Part of a small language model's weights.
Size: 3 heads of 32, MLP 768 SwiGLU, 7.5M parameters.
MLP neurons of a small language model. Each row is named by its layer, matrix (gate and up: input weights; down: output weights) and neuron, and shows model dimensions 0-191. Each number is 128 + 32 x the weight over its row's rms, rounded and kept within 0 to 255. Numbers have three digits each. A neuron's up and down rows have the sign that makes its largest values positive.
After each neuron's rows, "fires on" lists the tokens most often at its 100 highest values on Wikipedia text that the model never trained on; "fires before" lists the tokens most often just after its 100 highest values on Wikipedia text that the model never trained on. A number after a token or word is its count.

L3.gate378:176128229126087139156102163119118106066123101158107142103098116150154147073154105153048082173136152165182180135120183098120083114085166135137114063117164147172139102133110091094201104130111152144137108093158134146151125108113152119144099122080152114099086162140090163109128114172194114115082126102083134129108226203128155143091139126136123158111123185089131131155087151148099133105150175159125176170100123100160095175123127056116157111145133117106103104154101110091108079116183142159116125142110135138196180103127098162098138171178157147080134105166139137113083163123161077118
L3.up378:158169070115116123122137076168106189111130111162084172171153125120098128036146132119106113144146112079123092186173112154112166104120084125157134115126107160120083223102166139163106123124122119204130148058133080155116100078162081103089171148127157144149094118142177186073163117144190114103135113118148126123116120149114141094118156085138146103185171140149140100187102133083144121132138092126199094127105154111107101163124084140140115121181070133122173082133104123082104141119109079112098141120165089132142120105153187185149148122189100121118112146109129087183113110040111136067
L3.down378:125129087111087121121132042152094219090093163149124186138160122130133153081131132161119136138114110099144092105186171129138138095119117163112151138168139170151068146109179134143089112149110122211121095096161109115173088112132047157119094126143129134149055099123099173109104152184162106179078147166143172149125098119167092136136134072084138109162191141137101143151124125105129140122098133159203088066105113120153149163093106145143088128118098142090152149100124179124103148099094139183068139114072081103098168083150138111154202131150119088186151105134114116128079097136180083107
fires on: "===" 77, "====" 19
fires before: "\n" 93

L3.gate48:166131129181118149167141111145071093077128079103172102121151111135098091131129099136196101038152082140113090124105137143140147094115104170137093123106150160089147061047100135140153117152110065138143166152134082172117148156152100148097182130115130192142095117184105094156195069141102128130136165122120147150124093140107110143136115099103104138121123133145129129078085158155148116100116108108177161150181132170149086154126111089130125089052148115119083106138116105160140074153131167128174135117255121129193113118091101126106120185119100140141152176143111131204096096116138179132
L3.up48:118083080060166100149103184135153187119133105117187143102148125151115110108133097131136069137129092161104170102167134117141134105071125163078146146176101115157096117182099145109098154115128123174065107166102083165161133147108133115074113179099132107172117164105068162118154154151146129105107065143147077131076167122154152176120129117143141167104159120114153138100109127039168136078142115117130102169138134125166134091148098115143029166167114127111149161130111112142166205143140040118161141125071201147082100138165121158114153097163150120131108139191183158141180147141134081157
L3.down48:152080088065148125135104146100141150122098081082165210131170106140130122129162101159129147112073127087132129098128150163133151102122110134094134158133078141044084104141118108147138143149077113148107174124096092153166185129134113143098163114099144134154099138097127032123190099179092120077136086168121107171118148105087162165166176168135112137125119148150122128099066170090187099094105131130095070157184109173184091187201058166119121142121146163175169119155112129099129126140115125107162103142108140085105131145167106110100174121189116116170106155152196131146095153118102097187
fires on: "gu" 55, " Gu" 34, "c" 8
fires before: "it" 21, "age" 9, "ard" 8, "la" 5, "il" 5, "n" 5

L4.gate711:112123152184117077091136110094148122131048091115161121128089104121140110126115100097109145154186156135091073075191099146077147101142129143125141109131077176127192104114117151084156076139108113100108087126164124086143143065150159107148071129112132101255114169136085118161100140131136147200143139147126114150167143111166164112128125170176140130122116126036159098118113176047166152113165126100155123184119195155180110110109147115110139138163086153135131137153106110121126092151086166112145130125142172132167115125132109149141154126132177133140127103118161118147097187223099179167
L4.up711:111087104174126186083160156134131146108093121120073153112073195117148156154145088111199142114143166183146039135187107179070141173135162138141116112099084160124173098115091175116089085121084136142096108158116092115105185056186057134147136096116116135206066155106078112119143162113116160140136101134055084169127178129155127133135128132176173128089130152093107101153137143145180145102181142044144132142117139219150114157131154102136109132134130119142150181115087141168114137155113171147156122118139145157157094137142136169083127140162165150159151104119129120150100184143151138146
L4.down711:162114147053084105111163163167106132144120078119134136117069125142090122131078106195083133125127147087107085180132150182114163121089177098117112131102128152124106184131106175144125135040106117132164090199127079168144134136134102151159165094087145116141139116142116132164126119094108158196116167115145091148148165139087147153120150180155185084143126164097125055139176149128171119069167122114162108099083112141158147137121120144099106134170072128079134134141103128151126097066115168119125106109100059155105121092185121116140144161092169190098160112131086067046053173130102114125
fires on: "\n" 72, "|" 16, "tt" 4, "ra" 4
fires before: "===" 25, "==" 21, "=" 6, "t" 4

L2.gate28:092099167099111100113118165168173111103112143150136149140130133148121136126121128160077116111088070083126098122114125143157157111129125165162142108124104100171205156138135127115112147121129104148118143102196105105215182153092068123102127106079148144104127084186072153143164109110153098128135136188173112113152181201134136221098123125186119103125075159093140097212099140158112116111184185143133108120109059146166146123167137134172155154113138125142153094101076079144142113084113099122081120130163181075110119131152133132186204150098142174111109136168052167152089163114134111096
L2.up28:139167166145125170137137034180130095127146087138103151108155145144140102112128154129126160113098170166136143142137129076129084147064137079105171092102154179128125150198101156136138067127095114151100137144125164137162083114130190075162184169128142177092104121115127071078167133117121151122158154115126109129118134167163193148177113132150187114087078160052117146165056066090162133098091143140133124175053164091161166151091130102128103189146155126158110173117146127176148138138166156135105135160169128155179179095102147071127134188139183115113098188120137161116142150116148128146
L2.down28:145131231154098146125144122166115099119147090134163189138117138123127138117141143146098093029077104097118161130068160061142101186077135089131163072134155112115145146153108160136101100113113096152127105086169180148190148108112120092091145143111171185081129078140086130116162105098092125154183199131088063126138164156127161175148141153180159142091061140127104126177114120106143132086127088158148100153108082133169170152157129151144138180145189126126150170094085132104153124088132137103095115195152173113142169132132149135152093107121175094090170108151100183125092122071112123145
fires on: "===" 64, "\"" 24, " Year" 11
fires before: "\n" 66, " |" 7

L3.gate504:109077115134128109127136109142137110069151068083086155144093064125112147149084101055117091139120151129133080123085088149130136087138130127114144071069159137102143147145088092111148060124109071144131079136154106131099116103095096107086145094086081107190096088180089071147144133137145147144175121202167153144114103184171138176126117118082107135094124122083147121150112171085121100160169115067124103077102161178159161087150078120160123136153124144165075151126160112156093122106140140075172113114111096160130101142116139091123096098177107176163150130058177169124119136189154208162
L3.up504:172102081119142152116125142138145185070135153099064129139121157125137089167073127102151128113122154173100116087095145158141149116130151117116157119096109185055181182105093132171052086141089127107138130153147129129064154104067134138109115096113148088181081132215074091190165110100073129207161115164139139144176108137148215114096154118153129147105129140133139094117124160111135127150190098104143091129104142136159154123140091127187114108186136137145052144172144102109111141089074173066181115089145113149125067130107116087112123141149181171119154107108130147102154158138091165119
L3.down504:178148109166142117095130195147146128116158088082076152119155201174123085132130141165180142117170146129083067138126121187136129085114174135147160129096181207104123144126147152194112122111189102086128129161154164131097114120115165191143152079103146155141106139145115092074136122149108134185120103140114122133137112163064175101162186064136179096156085109112106110147230119104110128121157106190129069151115092107130135120120110185126126135206068183129089118125068085115129132112086136142099113097071116127094127081132142135139153160102118169136151110141199160106120165111148114105
fires on: "\n" 100
fires before: "===" 30, "==" 24, "|" 12, "=" 8, "19" 4

L6.gate471:179090117094101089138106100183115187195157103106162107090159098142193152138117123160182058132155169155083089119141126083063083135120182096113128104156133193095186137164121129138182175166117079150130112175114112142178101112090042082112107165087161117135102166147089147121153129124162118125170109173137098164132157178086141098147130082142162126114187107105135091151143122101107090140118086112205123074146228122101187120129168128142146118123200179166180132120118143123154087119117128101161150104181142101129098133132116140113110111161144130132158129131140150119170093091144110151
L6.up471:176157068109145145101096087158125107153129096113118150116166138126153045149107141135143092080136175144061144122156152144172105133120105181122132093117111071176152143108194204104095173144160109133146141218120169095178096119136104100147098123119172167121123129137165105149116130106133161162172132154103124166113135167121140136094080132186146081126128086087177130179148129110152093082138120070155117111102189128152182196138145192186166158184121164108197100200135126129100111106098139127115102100165152125106093125157152110155121134113166119094141068170100138161153070091153181129
L6.down471:170153150094170114095089152138206083115052168154180159094137142157130065166077183112124140069157100122151175118127090080203131114108092146067126123099149083142133103138142135100141114119129203078163162208134138117168154167159147133114118111123081149176134109117125080151153164074114158153106101144103162115131097104218108142057123189140115132086095129099159126148107160121160083114140183104100085115084117120130099174119077151101160133184061173140143101128111105120074127153109133070096104127119159166123083104113141113146176159097154124104143082142124124115165116138156141126
fires on: "." 88, "equ" 4, "\n" 4, "\"" 4
fires before: "\n" 32, " The" 17, " It" 4, " A" 4, " In" 4, " He" 4

L6.gate100:168147116133090177115144136150112131104146090089132164172141159162123107077057131085140115130142131086154103134059052129162131145127147123073143100066139123168107095166120077147134142138188087115130140076102129164089142119110123158105072117155147147130149162112136138182108104132166137143117139139119157119120165078120095163134147188157220072153154157051081145137128161066135144129086088109121143123169143163125186115150164101101171102116132118115059177138078130138065105045152168099162093112212076132139117123170109104138077123146105161090161130136159068087117137137151151129
L6.up100:166081143143134083128112153153087115133122134135072194176165091103129196090124161138078098165109167146143191140106143123154111072103104153164110065175183167086165116149094120163142118132157142121085093052110143124164175107122133154097141151182083152182133127120046150127138129155158136131141156130131107096096080170146129116130153147127117145113190115138186109113129133095107169030144169123133213111184144141184134145100097134150194067137149192157126137175152109107111175094114096108190169137098144110144063121119125107127127133123133110099101137098120077132140146107143196140
L6.down100:178131111101064108156166122119087192160138121128132190101074093152117092072076144092097161143130109095144154103119159122165148105177131085109111142054172109091209076081113085171110120120141111120141112125102189178122105108086117123095146107073133126102109132137132152145156151143143109135168181160112146126149170138217162159111134123107155116140196141169113152142136161115112094100128104107124057149155168166118159135104160180068152114104097088113060127097156102161094094168102169144137132092122115183098112133133137183117125060115138204092138143197155111078144105084127155136
fires on: "==" 66, " is" 19, "\n" 8
fires before: "\n" 32, " a" 13, "===" 5, "S" 4

L4.gate51:122117143066110180171179118120117101155144177129113142143173169110133135166137139152071104130124164073147145101124152118144115129076160104109156065160164112073155141138135093020122102140106121146147177108181163114055097060148110153143112153080164121136043150093100117145153137144141138126133150085167136094090137122110147141133135081154157157135123121112141184159107156091153138115154136131145082123133204144176080093106171109098124142128083113079161110158108175119194118159100146159098073125120140134191118097147117207108183136174125065063102178110115145142098128074112103086
L4.up51:128120165149151155140140122097164165091123142122137081129098090185160104142109137136150149104113122090086085173142144116148131091163119110133125148064157142173119143156106104154133155082133139141091104103078099101152130179163071072142150111161091146070103120167095109116145098109122149127147043179105119122202181189146173104141130096094178182153133068103115056198130097092089147080135161150163104062123120135095144138068092110187107144083110140109144087114120158168094073118152089129166132127130129145109098145169184139146111110149165180198143077154161158143086135124171195151
L4.down51:102115160102132077135099161115112063075100114114117129072125136115148116084093174147065135115136170093081138132164125143156138139123135144135132073137127108073201169193131175180150134086137111155111088101143167143085120141158174173168169102113170131104082141097131093093090123097146152101098151106130123122141112109143111187175085089115113148127123140122126140164090128111123132056152157170102142165184145122146130171178142047077159133107156120167162174138126111120156117180163128155090132105116105106221158058129183143126127120127137145053133095080095150181109144040085163152
fires on: "===" 61, ":" 16, "====" 10, ");" 7, ")," 6
fires before: "\n" 72

L4.gate136:142180102153132130134148166122115133074111099123114148103090128133148196086110135148140088207083173130140044190090064152093133128166128097175099105099123163046167141091120127176106172191058154165158118110135125168123140090114116129097131074138090151148085134167111152158119096114109116165127132150082146144100141160142132154135219158140176119155149125082145077100126146133131126131164113105227127117100176170158157156198110118153149158118131112158081139095163082136113129052116117139205160067133134142156120147148111103148095112124124156096157095132132159175106120131114181111
L4.up136:155124085153171104081124165101181177129119100132112209114121159156133166133120125152128108144102172128167118157146094181116184128141125109119077111125175159095144130110101155127087099183122169208126217149175119126103088090153166116122138046123150097111094117156068124183116116132178113152159121210073211124084127110136131124120194168128149125149111115133144075106129153197150123137144130108141099148144118141106185126119151149118165145151093127142152057168117099151112088074101104102185169091139154136168068084080129162162139113103100140118158107164138124166139147114051112123
L4.down136:078122161150140111040116130095133163157140142161127176114158171173103078144104123144088131085140178179119120127179116158153167110090095087074105145079211137179100116146160126123099106119185155139123189156168103172117077103125145159107105099078138060138161143176081127161105177137143109123155143173141145121127130124150129137066129173115153098143091105136139101131144121133117150121170115131078144156173098109130179118112169143135090118161113148129099067174057152151076071115142065172161143108136133137086092051074156135112094189128127120122212139099151072107159135094104141116
fires on: "\n" 94, "ist" 4
fires before: "===" 29, "==" 19, "|" 13, "19" 6, "====" 4

L9.gate95:179130131084091146090095130156148127206140135165134178122118128094070089108134083113123033092148147135131108168140120072128168112148166069082121152113103138111143136158101098119119134086096161118170179189145139126121144070116089108121151115152139081170078184130133079161134170129096112136180097177160169151100140118137093069093155143154136160170095149183122123146151165085118156087130112066123154109115190163147174132124129111088157158116109161099164129118108188115083122132069119111130142104157153148117070110130138165124104169148159081103150208176133139094183199081105137180
L9.up95:171114166088139135092162105133138102133150118125122118161246093150205145036113104140141128118080178120140102136136138102109149113156159117154134107136135167153128125130083080160168182112089170131138124124122166093159134082134117143019168092169179103118114164144098103139116136105090108139181160133179202102129113126114146108159160097129193172133171140127140096154148087116125115008106136129160120107102204141141168133127161199132109160121125095138156076110122120107087168092115140149178122167104120110142081129116072165118119139161108117090106194164123145152139119128143133138
L9.down95:152130089098195145084131066143159142127137128153115188143122141128153113101118080107096040088172170144103121138094124112111133081178180154068125169171148100124118134154125147120162126092137145121162121142154106124138140103132112098081172122110226110121105101141151089154157113132113125144113085145121175134119147119136138088075142125115151116096144130182125162091103132110138165130205170059141132123151211193180126100130149173122152130097088124126227103165147213110130091170157156122121156172132134164091133102126139119075132170136159173106136170169161112124198195145136097174
fires on: "\n" 27, "===" 20, "." 15, " |" 10, "====" 10, "==" 6
fires before: "\n" 50, "==" 12, "===" 6

L10.gate300:093146177093112125164087111108117137077089043129130143101141146089119149099093177182098141118114155175112144147163090064115105141139165138131102104144044127146052132173140081145106116106179145089168080156167159116192136159144118129069142110122100144129171117147152123083134100141099142128201082127037107091103156160128152151094136086160150162093130106095125136182150140156153171124099143167088134103130104155130108181054121101095140126188130096105131141164122131091073114107194097127115122117167122159176105113162118101117123153113117200150191096154171193134134113139099181132
L10.up300:133148212094082119125116120124109078157136141089091113134128091113144158197136149166113142134142121073140148180158100169130075099101209142147111116139110113131065163134105101135148121130159157097105084133155122138167149101191065155093144207162107115131088110150090136079132164104108120125144120127121164105089212135118123085113172100102159130075158138099158159176130157122134108114091119109136164035102150157176070175126151141111091145175118127121169098122180126141130131133106133084084148080145133176173125167186200122141096118122123209108123146164079143119125059130140187110
L10.down300:140176073201119084151134144156165213092129152167139188179155147148076136125134134126128140142093127134063157066120086114119133117121130096117057111116119146163120086088147114086142094153118110143152143121112162109175098111117171202134182122130087172139154151128100149104134076140141112153119134146132136092189088148157144189096115107106053133134177129143154138070110168095110169144110133117084104112089099076103100064123181130102170073159182102137068153162055069129106124123105080177076116110121125095105063144136115090134150115115130118108146137134137087130120185112059109131
fires on: "ed" 60, "d" 27, "ab" 7
fires before: "er" 17, "al" 11, "d" 9, "ical" 8, "ition" 6, "ia" 5

L10.gate536:099138099114094120121108107169093140092138134099134156071154085056070171085078112170192107140154117151106146126122136175106107163128102155131115104089100102067201074148090174148042155107093108109133090122096183133135095137059139072120137082087155108114102167142123115097109114160164140134145149120086118179129170137156167136109045146171101101177169107138106194106165070134126126113132110109070163169095118186141122109059119116080137155164115150092115152116150116163159088147124088173140092148121093149136083096126094117085156100162178151118130183137141148080115162156178123136
L10.up536:130051147109154095029089111166091100129117137188162081085120196167154179151194168122126112081125112099093114125172161147156069114173098107122136154086109139129117126142169171152148155163117137089143132181120152139131181164174200158122123137134135162108088120137132139153110130115160137069124102096101087101153116157105136140191102136151197136206115132149114140145191130100104059126119105162069097144140155092115175137082155176164142097128086120126131109114104071154117148154084184080138144173115173125117136142124145146114101083161158095136169117094092097200093111108092112116
L10.down536:151185116111120086129182108094121163175163127146158127124155086147166108136105097130125077160089130084152082143111164145125137133088168152148150140156091152133155110116102077151180111148170064123122121144081142092108165128141127152110139163126121054132156083152106078113111134111114086133145157118136101169108167103093101139100141130122065157138135067188104101130109153129180116157125079070097129065097087119182143121125139187170063103172066109147113155124032185029136136114157136200100163089110133099130084098159105166128088087129137159070126158129145079146087139137175131116
fires on: "ur" 26, "leg" 13, "sh" 5, "ation" 5, "ity" 5
fires before: " |" 19, "al" 18, " (" 7, "ed" 6, "," 5

L3.gate623:117134163117064171139116112139088127070136107066082136103099120106102121169119113135096143092128103168092126073134141132144161056074082056107099098154153211175162111088122151094081090126136109094146122121182101090141142147157142141141134141112122147118093137109129157123147101103159141111078163107152193116108139129137093108152068127130161093072089115177099089173076108178090157139120129124171145083125177135105110114108045042142094127144163177164142164109122131096091026109150088111121088159171148180126113144151108152084068143150132143093117144112091131176137128091097105160
L3.up623:094130103113112094130087134134134116098179108149123063064095145104065104103120122095109063141077086114198140150107162074158143096000097141076119141157091172147177080141151170111097057149095159125124123172135127169143127117117135078134138136117115117110084115091137158064152139118136126124100155132151175147109166136161082116136076118146124078110089152174137084070154147105069208128153139142113125119137124145104150102124090130134128126143102198168169145121159133064173103144166158114073062164061112092077139122146135113138109137151120120169137155127096127110157094174107157113
L3.down623:126060046141151084108082122113137149172116151105131112076124120094139102143106124173125097119124085146152108167120131117154138147102114189103149124107111110165127089141127118156099102126068149139144150189080143153133119110123107070120199013125173096116155108143125133156137147167136092129186090123135124135131196128140087139064121149150140094104087182107127165116188140101127157099180116138085124187128091139123150094147202201141143115118118144135148090098140098155160182199166132109069169193071138120130117071119151104183132108153127129191154132088114158100163102181112130093
fires on: " 1" 31, " 6" 20, "ign" 15, " 5" 11, " 2" 7
fires before: " |" 24, "," 13, "." 12, "°" 6, "20" 4

L6.gate296:152148108132136138076071089156147118100115123152110132099071172109112146108058094108155159189135131143092101101092115148153155193163124105145114104082130109112147142138119071084137149107146115180106159148045109172078171133123178111092133129141086116117091151135176123150129133144225066131147101099179124080134095147116115149110135162144158174098109154130147119163149103114131103096111108148168113138111109111093089148168150113144147097140111109138079106115105138079086190079117108122204147167131077086191012116105092162048112138059136143099098165120159136117154133147109149169
L6.up296:102076076122134119103108047117136141109105092166165118154135108133143106143108082104171132138141136098081138061139153123127068182189109169148132139128118064092132098073153118132117188087112093171090089123121088155051179107140108079068142095170101181069145100086114152113131139121169104123117122101120101059133174108149065153106124118101147174106122064168115083094158141170075096125130138131132106106152092107065134157203151122132144093132134094145152142085142141137132195126120156107200148104106084069115127195110091112090153115104095152115141145117127093126141101057122156129
L6.down296:124075078188101156125094101152103141108128111080122110083071103125153160170144139147098135106121069138133128052152185161119105161133087155132106188130076075134121070104130133107163199126144165151117132155065147130100168076129090131139108105142101136114124125130113138105124146124195134125151201165124044185123157145129071151084129114082129149125109081132131149090180156147085149118147104142193116099190128150065152129092122182129133137102138160132121166096097139160107183155131154108125180087115111115113136186124123183137103111119156152143107078125082082100138107113190209061
fires on: " (" 20, " —" 18, "\n" 16, ")" 16, " |" 13
fires before: " |" 40, "|" 13, "\n" 8, " " 4

L3.gate321:101145160094101150117139147132077138122177121135159121150154152186128217143102114132230091162106092125143118114185057104099150073107144101120114110166153124162118118132136133144115153123174162149107162144106154146085073074138095123218194121110142141166125108100128151135117122134138186100137136128165176121122135111114072118143161036186124142182146131160130154163165117093095135095138119131114104137094167077133066182107053127164141161102165133094186070122092157112152105139113107113113098158149135137128094077120168117120126168195143056160132138111107141106157099073095182133
L3.up321:099129127131181109104130163086218104127147166137137149065142107154123111082143110114101117130136146149074137134136130130105091080088181105143109143112182116140179123111099102141097094120109140131154094122130109085111122128109070193140092103085156127137083105109072147111111154135087118142164096158104082155148182159080141185197136092122176145184057091065115128155161133144125114119137092230123156155124130130140059143158078150099163180096179125155154153116104085125127105124103071161119127148125117103125100075096112107090050166093181117080115115165105156081052108113116135167
L3.down321:081078142114105163143114105097160142138107133086132137107084111211075167162120120106238125130134096074115133144136141145119137053095177139179107085133151133151161115154139127126084129088145156140129155108074166123138064107087143147154148122108128166121124100092129179151142102138183140150147126096106179125197131150115115132148197056170126166209137133127132183133164111096099142114138135081098164125146171113156116142136098159175104163104187059117207108094136131154128151164135110140155097137155115142113081069170179099113094138159155113094160123098088195116093108095091172145
fires on: "===" 54, "==" 19, "s" 13, "====" 12
fires before: "\n" 85

L6.gate230:099093091130098190074134137102100115048114119150169087158128149137102163146153122106135133183135090094139093108105103153114162159163127096169122103105114185093120117127086079122146124128128094150059122100112174114119126143101170109087155102125102115203111127071111141155088073056090110121130083127114154125173119155126119164179180087095092160133100115150089133171173134106128160156151124126140132104110099118146053136136091158120139168223176110095101159104132102150112114096110068178187097134174153114185116188123086143105116140125106161147100105121123142202156198159207102117
L6.up230:079097065120167161105152118089154121081147149099167091219132147143115122150121112119200123126068053081153131091122175149116142073158128114177156141125137137124140120073123120152158109151130060131124146088133108141132102154158134106129109072114095169164102107111123134150129132115140147097137128110113108138141118135133060134102181125055104102171125057146117135120204194133103199131156111104126165126145093120170078166154119111171108136217156077116079102108131069111120135144081094143225092103135112151143146139138117109187115070163126150139125093104128118143180158186180109131
L6.down230:091162146127154114131117099118132104162164098081151080110100127148151126158161115154160097074182118077081162104168154135100057016093089152146094110144137109187077089059171126122132110130114103123174181148126126147145126166184066134115076121117111156112108182142123092117189131167140146095173122137120096074065143112106057143152154175108153104130125069102157142089175146134087118116108089096137169145111119131098163140141144141157154130161163044155134154114096144098103116146072127119100145116077078155120059094156115170183124079099153107102152100157149154091138122158129113153
fires on: " |" 19, "2" 14, "00" 10, "3" 6, "30" 4
fires before: " |" 20, "." 13, " (" 11, "\n" 9, " m" 9, ")" 7

L4.gate477:119157119072117131138133134104125112126110158160155088103113200141127131057145157129112102137093156068115108178113149111148157151155101164192131135174073107099095079175087148124170198102123136143144100107112112064104111125156127122087127118123128099078116123126109153065137120151188106070151132095151061054055113111089099085148112165147159114117082089148157150135096109209134151119144065187166073164090116102094076146170136100140138168145067091134153068127149166085134116114119111134109156161133168077109203106115110142160143136107115133075073133075085102126099145114124134140
L4.up477:137111071140099161140109123117116108136092171107151121119135110142085153078128152128181103202126152099104097158139180140116104094115143141106153092070057086109100145132128087145216148140088115163149133145115086085142075147114149075077161126134095141080131145092109170121146148066168135090150141122129171105116182087072122142160144123143166177132119131117191158139142148182061106055206124198141141145150147104142116130095155068123110148149156105127104093055140207154177136102137108137173092126110142156162201113148144176112081121177173184114142161127136142123152102132146157145
L4.down477:077107133086138099116156122083128134129140142156173110164091179129153126081155198145083135123100162086132124203098123138087196180148099088104123144164122133116163138147086146118160160092134068106170093128110126054120115130200191078089184155162147136073145099150097112112152157143137102133125145111124098045118138118134145120115095153119097135128062107111116158070158115167148149058146148128138126102123119127121061076089098161150131126143082115148123140146167140117075101159181104190133076133105119167143180116127203172144181119102133158118125097106067100171138097160131207139
fires on: " (" 46, ")" 45, "de" 4
fires before: " |" 32, "2" 7, " and" 6, "+" 4, "−" 4

L4.gate473:075081079064152108065132104132117151108090143124168117103126140156137161098082159159125163193147123113090144072148112152145105107070139153170116106094056110157153107152139125144183185160125132121118128102091148102111138076121145151103094129152045147127110059112135128139135073055153127138170123120079157116149062136095106112083139153112137145133119111116116116099112166102145143092109073102113159122131124133055139091154121195103135192099035205183134093081099096146155164125119090098153099154171150103144129123162116127183107175133138119108169186104071119107153114094138081152
L4.up473:150080165094096093178144117135111138124085121181132186124134141118101141095121115146127119187110120175114137086108110122146114137155106141143170053101166095184143220124136052107136091175094176131059156134145126063141158086132124062150149116100113182117077140116098159164127106060168157090184141111121110161185153118158123147120172180132070170120106091110113148110120179065157167052146110155146157137105095158120135086136125132135188156143098107152169070129123139163107158131131112136141092172152140131166127152146115097106099155156154186137163163136149118156176183176119175087
L4.down473:091150095147158104067096146099094216138129162093097088120083161171202145185133130109117142099153143113120154110156096112097147129138100132110127204118113039130117111098124172136201134154149121063151133067089146151142134146126188116041111157123100144126140101095151154164102136127183166124099061084135108155089101068147103139136156161041176103148137130114136159090079116140072136133107110072123147168138130090073091120147162164130153144117112143179042136060114152154118169163117123164135112150137077163155082122129127143112091136103129122102107111150104132131113124175123104091
fires on: "3" 25, " (" 15, ")" 14, "script" 12, " collect" 10, " (1" 9
fires before: " |" 21, "." 16, " (" 10, "ion" 10, ")" 5

L6.gate487:161160129119105077139111101096095087167108128101128172148131124119135127102135116201091125153089164185098102243174145121121132087136157147133148141126109155075168103159162136116187095123058150165154101186117085133179105140113157115132156107100160087141117136117132133139081081052121115130092086160134075142092127161104166095150061168160151085160055126136099112131089138119111137094117135103119083142116166137142136147150111109171153147150182130180065131131061161106080084123155102154134084150155149107189111122153145192125152139075181132117142170117119144089095194081112151170
L6.up487:125131062156085128140086112124116070091159152127114088092100152153146105135112159116081148189113093116093128208134202085071142094116173188110129112102086122097087110085159155157086099145079119093124117161140135126121086130149088165159116136119145060113096111150164133118115116107113132097141177029136128115191134148098104089136108109160169188200097187056148131129150115152204121103140128138149161085101112098085134120090105126142123154124121110112109109108138098114097164081092219106081103085135098131106164132166131142155113112080161094115152050121086132160101128092117152129
L6.down487:136162123093133120143177103175129181183113158142185140062172147102104133124142207155142131074098140128107128178125180091081150151178112109088174086138100111096152127121102183084115100105136102082127092184126088072125153145127117160074171138193157051167119155139133124107165170132135106136195130101069080126182084205145093109136093189133130137127169117115175125148092157171141113154145125162108143114069111147148170185091109161126150137142134123142139131136119122126168192171120064157122154116096143109220177117140121136121125154133150121115115083126131112065160176103143117114
fires on: "." 80, "ba" 6, " |" 5
fires before: "\n" 35, " The" 15, " It" 6, " In" 6

L6.gate356:152139171131062119124108103156098060095197128158129113120137121033093160151115096169097200175136129119144184168104078224092174139150127103110125138059149166080175132140158141125171090158113087107141107105094105134171123129094132146123167145083147099166150113081142119154144097123101099090138159167119125119134114097122153150190103172150155127096110108102182145176080125150093103137153101125152118106095127151096091099146146157146089165156141148138039122161144151146078092054109151140168110153153149156166139135110123165131151102174153169138186127152122198146073156153175154158
L6.up356:191131117081129087135138117130113135142100129109091115078121144130106155095160101095146148145112132141159145096135166148116110122112166102096066110157136146125049100086073111150130099131133125087146107162139151120095120142064204187089049178163082077202111216167089157130126167148096120119174114146091113139134204141104160176131123092142069110178139134041118135098092139094131079126138239145143167129111143124134167160086144151071194104136130102168132136170118145108119129130138130158105174105120128101131076117108133178150144149106205129123107139080126128113128176133120142144
L6.down356:134200119119156107116116124173115124101156101120148186141203131155136144144129136101084177173133092102139165156086117165104187114161185113179156050090122123104178158152152097145129105089112085075109130109106131168121106162100125078114149136092089134179152124120101135121150092108118135135168198173097110205126094099158117170174129137170162158123113115107082185169120187146100144076163138111101092124079223132075128113147113160137157194143130128078113126170092149167165070109100092125110097186146111122121154117173124097175073143145166119087138185157132161092158135143107117126
fires on: "\n" 96
fires before: "=" 33, "S" 12, "===" 10, "==" 9, "L" 5, "P" 5

L4.gate708:120072095137120123158045113115178141121097141097143193099151117155128133106154111114101078162130077155153074146067158114144139122097179132077151125114141099132101114105092132075166099154154145143190117058102086131136010108131124066131145148105137124107093184115116174096136131134094113113082162074166071108105138127100070165109195133088155144110069105164041127171199147142171080131157125131155099113187136089151140143141117155149125175115135126061117118143086190142156107110122140123130093156107151183107156128104150128118183142111149157166110107150106159152142108168114120152
L4.up708:144124144143130204120114125144138129186133126145093150110136139184139144132072075153152108071077156112177125157085168119117125135141147101099124134081072033115124145145139154116101134167156123131195163096097118153105062148188090128133183110076148122096113102112144080113144102143142178080121101079124143070150123070150080148120075095076210106096125082156136136221141104138141104140121111154123123133157122151067148081131155156151162186050093127079089132117121156157171128089133146130140129101183086103116123121097155209130122089142079140113110143150135121162089103111111151172
L4.down708:110154131147159145133171118123197111119073074099080130149139146143085138100096158076197122066121180104105149071126083151138140123126123135111129064115124104114159180150126172158093140090114099147152108148127149102088187115167158184168144176181150094122112102153133073172116146162157147129129110080097200195207100101161106163136087115143111118139138101121166166171104149133084142114146126182154060124185061169060137102130148150133149153124121183105137152196144094166072110148190112098115143098135118116144106121174152120143038111156116121148132153102118113108118124119123130186
fires on: "op" 32, "===" 22, "tri" 14, "==" 11, "ri" 6
fires before: "\n" 35, "ular" 16, "bu" 11, "l" 4